Weights of a small GPT-style language model, trained from scratch on English Wikipedia: tied embeddings.
MLP neurons of a small language model. Each row is named by its layer, matrix (up: input weights) and neuron, and shows model dimensions 64-191. Each number is 500 + 25 x the weight over its row's rms, rounded and kept within 0 to 999. Numbers have three digits each.
After each neuron's rows, "fires on" lists the tokens most often at its 100 highest values on Wikipedia text that the model never trained on.

L11.up212:515454537462503553518482536519421527514497459490487476505491508525551535457523527512510554524511515506550502476491501533493509478443487501512496483503483524526525469528451509493482508525474515486485498517473503512508515540576518514492494520536523487486473542539527495487519512492504531460461456543459536525486527481511483498505506499509479488498495496523484472470568462494482482481460
fires on: "al", " and", "c", "ological", "it", "E"

L5.up690:519439518530506472528485494516504529531488492515505501447515513527517532495489518520527519522505515533493480494484481513468512515525528505513494490462506487497472517537493481504496524480499512512534468492431485583543466528461524544475523503490500518548485533496485482481481473499527480503507473459455509523493528503512468492525481475532520462476494510518501484507542531511503534503506
fires on: " as", ":", " a", " non", ";", " C"

L7.up313:522471506511464544490483547537511487517541531506496463503536494479468491533510489551538497460512515543491498500523519511449493480510499499517504503504510546506488519515477484443443451535461510502519511499501478524489474496510503492474535492486479532507471486468471523481532520531499535463508535502508523461518492516485445489505509490500466464480486484541478492466530489449505470518518
fires on: " en", " fa", " all", " Em", " s", " Fa"

L5.up252:472510482467476533509478514486521495498537476490491493471505483537486522538443468508484564452479554494516513503544494512506519499526505525530462467502477489498485529483503502450450516490523539517535490551490473529479523529490575468494478495504460495489473511534454519482482452496474484503508539510471514509535513513516523505510438512464504504531506489514499506505521521477493481486482
fires on: " than", " you", "I", " I", " due", " or"

L10.up486:455468532474517513507529535532494486491518534473480445472468494523513522459465492522494482518456463509512501490485478520490503451485460487551440524505509523490497543498531526496504532508517472525525487465521486527521466473477527504507540509523501476496508532519503553527540480522511523535467540511515512494490481448526521486469495513511517498503511480521484525523511504501488510525490
fires on: "-", ")", "er", "."

L10.up618:504489507465519519504482509543487486517544462478484510507543551527537514522531499472547511508492493502514529480481482484515491516491527455477505516504473504494503532491475497512496530557490489493537511457493505515493519554511491477467451477484469473489548554509504494473513436508463526492523529485478521492510470498513528522524466500505483500501587479519483498469465507509495498452480
fires on: " sh", " Party", " No", " too", " rob"

L2.up716:490477510477528512535494501494466516460498534493534475476527510524523524479480457529505536520478497510501466463524492539495506477553512505472490520524508521482506451531499516477440486490522474503489496511497504506493488510516488487500506519497494491527520539509524516530497476499511547484529560506487447518488478504481512491502468491492467427473523506536469466512483483542533492529487
fires on: " –", ":", " -", " along", " on"

L4.up671:500528476453483540539518506494486508543533489521482488511499514469505517504474488542517463508536511505515491517522504486505528518480471512476486501505449487466544487514487496472493455499503520511495502552509466499509476543523549504439480506532459495498482535505453492512521458514483505483505508473504520543447524515521517516483473514458488471481483475497486506461495450499520462530523
fires on: "ge", "ment", "y", "t", "ce", "ly"

L2.up431:495449530483531524525466489490468516492490548537469503475516482513470514523515470525495554523493532527531482503474506505504532477512514473490456492525491496507434511469528482476456522480515489461450512502517493467502478501507518485539560511497520493528504461523515502511464508515494516474471514527479480477498469511506481506487463501522475450547494529523467478468511527520545482552471
fires on: ":", " -", " through", " by", " under"

L2.up209:483506517477465491522511508487430504506506496535476473508464485578496513486436471502480488510494457502508468485523488471462480490506493506518498491481453489508475523497500474482479496475452464480501498476502517480515491478519506504508507514497442504517516538486522520477520520525493506469488499453482509534546459470485506495481474519491524498449485507520531472508510487502519502556504
fires on: "-", "ly", " States", "–", " Conc"

L5.up381:518485513527491525504522489505449500458504493520512511482504534453504517466472486489528515514468528519476492550500486514499441503512569463497496522519462464481531476502514447466500524502512487481548513528492484540504513517511516488521557505504487489514478504480526478505493502500531490521497487487474475471495520492545501552494524543513521465525521531512466515517501480502518492457492
fires on: " All", " X", " of", " conv", " all", " these"

L12.up497:507529483483531479486494526520508513522494499505510500461516538476504544493434569562544506511518511528519509478526503477463495499508550476523480499489495450523541507504511474520456489481469476493480560475491497504517490535493476494482521523509494496543533492484462492501557479521513523464536514526477482545509514461521479501512505531475467494504498524504492482542506481519510470507470
fires on: " |", ":", "ist"

L3.up332:523517505509534569578515488474432480535532517507522477471581499490491516525471515510472519518515510503534461513492486557489487521447508510523458448502496484503526475514510472499463531487471494470475492533533485470541477488543502508461517510534453514510472526485492445524531527520526508490534485482490516493508522483513514506466497519465479522501484489514489514481483482474515492507503
fires on: " and", "'", " who", "=", "’", "\n\n"

L4.up593:521501529440500541523507473495502524549537492501511476527501505534524508462490506542469513500477519460521488491517498516475467476498461486496488487526477489485550509452463503476492461475520548479504532507573528509497492461519504500511507453526473530517533503486495518515510473521485491469524491483501500504527473486511506519518452522454486520452500485496465466459528472473540514495522
fires on: "ment", "nce", "il"

L7.up424:521478473466481536530465476495507502550528487471527491477526514510498522469480463509504527502460529512526506534511496544463519506467525501513505478525486504535492529524457491450495529515521499542476445562509504495496534510503522501464511487506462469500457493511487480450519470512471502505481501530517489488511518505508481497496483536491480463474510487553496537479551489447443479501445
fires on: "/", ".", "I"

L12.up76:495443478551533477479495523482511541516507491474487513454489539510527505483499496567521538498499479495514474526524478540503509487527505458528470487468484488498531506518500483501518520496484510488490492548479507500562504489485540551512506528518518483542527517530497486495501518504511524494516508476508467514489503477518477449528488560487465515484483527490471487493492481536504492515488
fires on: "/", " was", ":", "ff", "be", " a"

L3.up628:498514480481467505517490509494469519530514500509489486460515503535500487536520515495530520487461472511508489539493511503470483493497517441515438531474477498505532506512437506475466516526507532525521486505520491525506507488510529533481495532475523471530462524508455474490524502521527544464478514506473474509510524541506504480483489531514480486481485479535453510447546492521493514502458
fires on: " Fa", " fa", " of", " un"

L5.up54:492497455498455520523454510491505526502486524528476505503516515536523529487495494491536528503466504490482482526507510498489506500532501469459535524473500499477506513537502477457461497552485501509514493508506477461512516488513534503491504555528475507524543473515520496472517516536511490479516496494476494551496519574489499513512483527476510462462543486497435476453489482494482462525502
fires on: " Kal", " al", " sub", "sa", " Sul", "bil"

L12.up192:532505541514503471487442526543475476508508535504491482509527531478539505462461487509526473487493500487537561508538505513451491473492480479521486493495551517513458493441496467466513496522493494483479483477523480470467491467549434485532537520519496484535484515489458528531515484517497512508502499494473481514507487508520534478489447508524535484513545488524488461467530504526526462485497
fires on: ".", "'", "s", "gg"

L9.up201:479477487436460538546474502525495479509507488476485514519537542499527513492475566523495508500534492507466507478517520509478472461510531509544494431485526428511481493489507484510508507516492485477497511500475471494533473476551523480486520504500481515537495541488493471551519462514503503497525491517515548517525487464505544531519494554474468507516510475506501461514506507497510500519471
fires on: "s", " |", "ist", " artist", " politician", " Democrats"

L11.up17:497517505545515490505480500496515524536509492530487471504556495521532512487486519510528499550528533510501478542493502568448482530470472480492469457559461454499467488486434457509480469520465512465498508554494472483517513502495514521446490512481475472470520523450478474516511504542531527535505495503497488523494550497478523483493512496475511518494523503546505494454498494505543485515511
fires on: "'", " World", "n", "’", " European", "akh"

L9.up208:493502493489533500526526496459495502495523506510489510505551481497514505514514480520472544520498516474494466478478508519513463500477503515492447477504438457514598506537515529496527504525516493518496515491505505534533500556494541509495495504501516472521494533505516485491511497468493521478516542499492509514455475520494464533551508497468487519519506503491469529485495443495519501513479
fires on: "-", " and", "d", "s"

L9.up360:510467469504499528515451541538451485498508508502496492508498497516524490547478480521521505498514496498534479537523478546479482524495505500479493484536501483478471512496478478540510519542475510485470513496500457515487493506540526511486515536508466505507507476498455501487492412518473522476521512494481546495511528532492499492491457515497483527512496460516493476536515453477522484548551
fires on: "si", "sm", " viol", " Rab", "lem", " He"

L2.up585:504453473493471538525551538491475497539508515513518431490521516509480501482455471508502544515507504476494494481545506489494442525458490501499498503485480503502507458534487484485473525434465486569492491487504513450527464491538560508513458541549464482512524527443483453490507463513494513495507547511513510525506529478497491502477477520467507460493485512533496507492518465469494509482465
fires on: "ing", "ly", "ers", "ed", "d", " to"

L7.up766:517493466481480510508432489527492532531498495537525478484503528504532498541485477483485531470465526550524504515502536486477510487457548467489503500454545477515474504547480484484527478493494494529549475532480500492514506522507511484487518495506447484496507506535507508443512518511524513519486466504503513511470483491507490472530504502500474485460490512554463494436523523489506508472494
fires on: " de", ".", " of", " pro", "o"

L2.up261:490463497471496509517501503531510483530497518539478458460516474474536501454480473503500473534489517507565470519523496495516483475518454484531514483509546485525506498463458466507517446511482497495485513473494487470450500520483501504505518539543514493507498483526487497498484472529487483519477466481508531513500445519525469534450457512523515496502478506487493488503503512450511473515476
fires on: "ing", "d", "ory", "ight", " Outstanding"

L9.up23:511507527538513469490449540489474509525494530511537496517483512508514549485505495485506485486512501526522522479493521525427522482545556481507512512466536466521453484460508481456515522517487499475529490498496482466465475479529505496487528503514449522531522445518470502528554472531501516520472491516511457508513542479555534469488487483504507494503545485510488486495489533493499447485512
fires on: ".", "|", "to"

L10.up496:532476515483510544520526524540508548504509526529508503506520505495531504508467477500502562496478543529509493505501479491510506491475512504467468487507456517517547473527483493469499465484483461541507466521495526467526472536503516503505478520493490506550490522497461493493467491501505497474516480491489506492464493531503444533523476469477502450527498542500467464493513507488511497492445
fires on: " –", " as", " of", "d", "ed", " next"

L2.up288:460493543542478485509473518479530515517539524523498469517495468556523532499501520532500514498481509500509481471509508488461493528515513506526521487512527501495475529513471491475472506514518484510495528461531474466493473455466502507494545526498518528515517517507538475478502489536522495493564476495492516496538494493493506513463455555490508473454459507501469433468516543499532496510465
fires on: "-", " Qu", "m", "S", " States", "Qu"

L11.up31:505498503494472540468508517503438514505496468489497513487488492525557553494481491491529531550457493514517537499520478549498457500502497459457507476518476492499530539496511486500450504526466485470474537481486495528509535511542541507508489487554480494478533523493472492461466485483507485508481500518487515504509523555536491495519474501490503470494469474553508478468532499523540500549491
fires on: " and", " or", " a", " 1", "-", "al"

L12.up301:471449535497468541529507520495513438473523490521503474520526514515515486481510478497501491522537513491477510537487475551473493509454472495526468514515523482505524540527532507487524479471504470520489470464467515482518478514494531526477530529555525490518514524511541488490512491532495468517488507525500489536500494507494534504513474503447513502466517531495488467507522484476515475504483
fires on: "-", "'", "ly", ".", "il", "’"

L9.up680:533501523525483457531494524454497526501527513509532510521493535518529526469457495528509463505531466515508523499506508502463462468505499502507476555520539480503496471492479457474528472515482481483521505491517470499490498489526520477501520546552499495463517508504470449488521481529459502520516525516522487493481511482534497491483508517555485522504547466495441511467516476474505453487522
fires on: ".", "|", "on", "over", "ing"

L2.up465:529489492452484553524520518528488477490484506494550475520493524528494528484486527508500477503543472482506500471528508539487502499479523449483519473496507508507522481508499488483493530446479496493480479509522539495501460486526552505510479493497476513534521494443530499489529517572483542454526493498476488539493457476494490450490525505455480484482482489499500526493503466493510495481475
fires on: "ing", "ed", " of", "s"

L5.up620:524406520485498542520512516471517521519506509523513470521510511486495518469539479528486501556474508526549558473535507580426514473419470474530515494507504462493483499533484462496526531529538511510511485484489481511513495495528538453464517495491485500483495528494512519509502507532492476528509495528478495498490472453506461468483509527505480491517446514495470523527520527521511494520465
fires on: "er", "y", "to", "h", " 5", "."

L11.up49:502512527508474576494432504533520496522546510510515494477577482500499522538468478525459499503472546505509517534531506512499507502497512478494504497512511488488504482509528492501482508503489480484468502530501522501491491542511476494501516490479493478510492451498537518444438496539491466524526511492464492472481494523507467443495521518481510498507498507553484514537502489462507539539462
fires on: " at", " for", " to", " Port", " than", " |"

L9.up676:538442543525448498514506506545457497507543482471502487483536516512527516528468527486502557522485510487469551516529473477457449486480526482513466492497514451507502509501485470508535479538487495511531538465503486499493488567519520536511467533538517508537460549530517449483516469509532536499550531505491467552491479503474495518498470507452503563502501485526457502507514495508493482492497
fires on: "="

L3.up622:480517502539483515541517513533545476520458499500523488484542519524528550571462492539469488519441473579495508495486470519464529495558495499481487470496502486505521511508438510487526460555528484476497478533489472459535500503522488476468500490445495494512491495526495517532476521530493512484481516467511500531505466553505490505481516480517484501509496515529485466471464450527494450507524
fires on: "da", "ne", "s", "ipe", " hope"

L12.up554:526451511512512566511461514502475481543541482496542471515562555451496527493481485521464521512469495501544501535497478555494483499483480496470494448522467505488510497470485515471479510515480497475510511483499491520535445529468504456495490503495490465503471519533475488467458484519515488525523492504491485479490491554508489489530503516433490512483522498520505539498514477506498498507482
fires on: " |", " which", " than", "est", " only", " following"